config.toml
d_model = 256
d_mlp = 1024
norm_eps = 1e-06
bias = "all"
init_std_down = 0.0
lr = 0.00158
beta2 = 0.98
weight_decay = 0.042
lr_head = 0.0063
schedule = "wsd"
decay_shape = "linear"
final_lr_fraction = 0.05
seq_len = 512
z_loss = 0.0001
train_tokens = 329400000
MLP neurons of a small language model. Each row is named by its layer, matrix (up: input weights) and neuron, and shows model dimensions 64-255. Each number is 500 + 50 x the weight over its row's rms, rounded and kept within 0 to 999. Numbers have three digits each.
After each neuron's rows, "fires on" lists the tokens most often at its 100 highest values on Wikipedia text that the model never trained on.

L4.up496:379481515479420426440459566469465519495435556557514505464446461463477433523533494488480559461497450478475512496495442514498492443476558525423428568472516537615553482462580580507586462407451445520573564498422431513436516545372438572482533380490530455543537427505578487485577443512480518496491471498521498473542511505513471479491527459499490507621494457513480543454509448487592502448505399426582469584533529457494507477457473538513523547482527492493529636480530570514483502512548485497411493452560522454501604500596558577578479506488545444432569494575486596495509512516523539499
fires on: "t", "th", "at", ".", "if ", "d"

L4.up440:550444579473535451502463492575444443459454505478561495571509491445446466567534466414538491502498520505530485553537540602482400442416651532421474364456461503452532531528476525537562454586518488500528448566452562521667517466539535489638550516463478448518496563472482564514483588528524571457524415536457482587459351603452482516492484428500548476493473503481461577562515447583483512476454517511478554462497498474446478462535461465480477471477452509481543454425460428421447514514523514542493473543600478551457519497418458531472511518490434429442486533510466536395517578447445503570
fires on: "the ", "American ", "- ", "Columb", "ans", "United "

L4.up754:463434468531517573565519459577533484484508545495495550448518429546516569476534441540584403435503565487466506532499498553478488452506562459472502498532475502568504478430541492492639524467517485551549489528489511456541478460516573453450473476510468521498524476546553534415466585485505431441389483497426544471543536538524475486500492510453430412498523496518432422543480419489514490584498531474521451542452553423554487534473514580400488485494501505529468544510429541593605737445495488615485475520498434423468515451459506387490445476510481472424573542569585399560550488454516520554
fires on: "of ", ": ", "as ", "ere", ". ", "am"

L4.up535:468483587473450553504561507573497405466526464492558552484548467514457423486563582535386526470461443476558462467532481449538431388466498476521526482516495521543500454515500564467553518465526409511530619533542466501576453520489459571589483481523439549525457458463467574416497518512599570576497503417530577401570455484613471497445452491447480581601490530517501575556570534466501385516463502417468500480534452461481547467476448461521494525569417497413501562527514438478382463522484498453489485424545505554641492487436431405552536485522524403540561554490460460483522448427601502521
fires on: "th", ", ", "| ", "), ", ") ", "0 "

L5.up769:455509483495551510526535486487492443501438464563528461535444463544472519503537531425527521485493451600534527549512556435426434489461550520455443473424448443479512530463528509480498434566503500559531531582462580522507585550499426484554488448356514485535445543575503448512535514613572588532497536582520539462575300575487464444463489531501530545526504496548490483479490514442550506503503533478501499500422416498443579510442454512499563475437418487492538572487465382466403494520459560552495563449595549574571433530415491449558544446423532478466525540526422487532437434470498566458
fires on: "the ", "that ", "- ", "°", "s", "a "

L7.up89:514457480475623515503527472570508545516438542519447508558486506396387428490631529502504524481459525487487441596526493581368518528416501556508487511489545484457504430464567499481538506496512422381493494457494546517584406545483324549422548434450487558601497503410527469522554574536429475445508415524483531484448558485447444550467503498530550498543466445539509498589468512501510471536533432545475565513544529531474396481497472469503522412470453464455448577537510483364510477438549507508455553458503589531581506488453546427477592532494384504525574483493524543495503442548513453398
fires on: "n", "l", "ri", "ran", "r", "end"

L5.up155:519459631504480484599391554475454490459489607464577500399453428489542521504528481443445499459440451519532406527525481451494450505465561489548414544479492510534647635532420539531488505535602413491415518514468390561536488565517423464535486502527541562542567458522436491525484484552531511458494507526541437523529535535449468441417467470550478423485489451474499561526495468568434495519449489494468562483484574408542475476487500529555479506521549490483443501489461469445459537536491478440325546515596552423572552455530419520499578529429563476510488588564470560507510463444432458496
fires on: "°", "au", "^{", "i", ".", "y"

L4.up324:410452568446435485507551429459473431416497481504560521553513433483550441457476516479483487507434379605491487528515542548477400450393458480468452497455473502492549516454538511398557380501494543510507518567526566587507544456554465497568490541474453534609495538530535497485453516587546609533508506528590593493564411545510505496478357439465501576547477458393543563514524437447508509429458471392557469535506466474440530466478484448506498498493435545466587636459502491515484486493421468519410534471592528578485484460505471449547514509568587451543505480515413524437510447412577484507
fires on: "| ", "0 ", "an ", "; ", "a ", "\n  "

L4.up672:501481576418502499571448471498499457466483514507482476431490470451535505535520527527418519544517479433448476517549473492497548415546459448549502456433531575562542607448544482550518468437563478494445562472511469459563569501501363582489435479542435512496517467462508536503520487517507472521473501373509480456531469575440532481466461419568532472472504533549534555544462465505588463544516546524389506459496560516544593468571514459524517517507588485592481440567498469493455540500485440428446528510486621523590457471432428527604481512526491444464536597523463537466503539414432493525
fires on: ", ", ".", "1", "i", "ri", "2"

L8.up1005:562568491556570489449450486522512441536491595517484519537467569442420512543485582549473537504466501472464533499458520527422541513541559577513510496530487578616593523518586482469608464467448464378522514529541480582585465580496434595455453509460495543484629437493459514518523543510477468504576540493514478508517581545516460473492517437613426522578516451512479552598527500482480469548409415541429472450518518443509491452443435476437501478466473531477462538541502514383523534486470533510424599452468470516529513447476540653461481495480461432588493558505554552506531469475519441480
fires on: "ch", "end", "wh", "and", "Cl", "l"

L4.up691:466529445496472489604409467571574452506492490536426542476452338542495487429528466491557464447519550541374459520482484509512585504448528501476460526540406466556486464439523500475593486449537451538492503582455506461571453486559497442472508443568448523517481525532465510403484565499433462423398460494431523495572513512549489496492512542444503413454488563507473442475469456501534432521540539501511437548470474443599496544447478512460480524512504658521468565491428498520579743464504468584498460519480421494532429474501460454462490447475533560472488523578579442512500495496536493493
fires on: ": ", "of ", "as ", "day ", "days ", "to "

L7.up975:474488476467561403514534570462427451453445525474501486518486582482489543527576589523551558472444486514568468617510440523565483503429632504510469501518442585481591501469602467499512489517411481531477487485536448486393495519561380519541502507462559481547490491423572440505540427519471514403477482506531488485473470522406512463494561407634555478503519401424516496490518451536558532509510406496453592481538530493487486443448502573480544439422625503453407672539547513479500473558533455542393448505504519510479483552470516454573525501551561464487606530497602520549549458558406484469
fires on: "ic", "if ", "at", "\"", "When "

L5.up602:494511498457463446547516465550566448500490540491491566535579572565433459501497559497564433507524614530433447441523477544504544581521581544503537512497515616583439491482503497461544463519486437490520485476592577485532491573506531489478451432467475499519543487587582513398474498520412458420452475474410506497626459415501444451587544523450460442483504592476493496447484428522524407488592607507480500544466506495679410584409492458473514514502445559486413496558464454495513473517431444543416511477457503549517529454511444460508543453531468498571503514587584531508531537481609512513
fires on: "as ", "of ", "(", "age ", "were ", "res"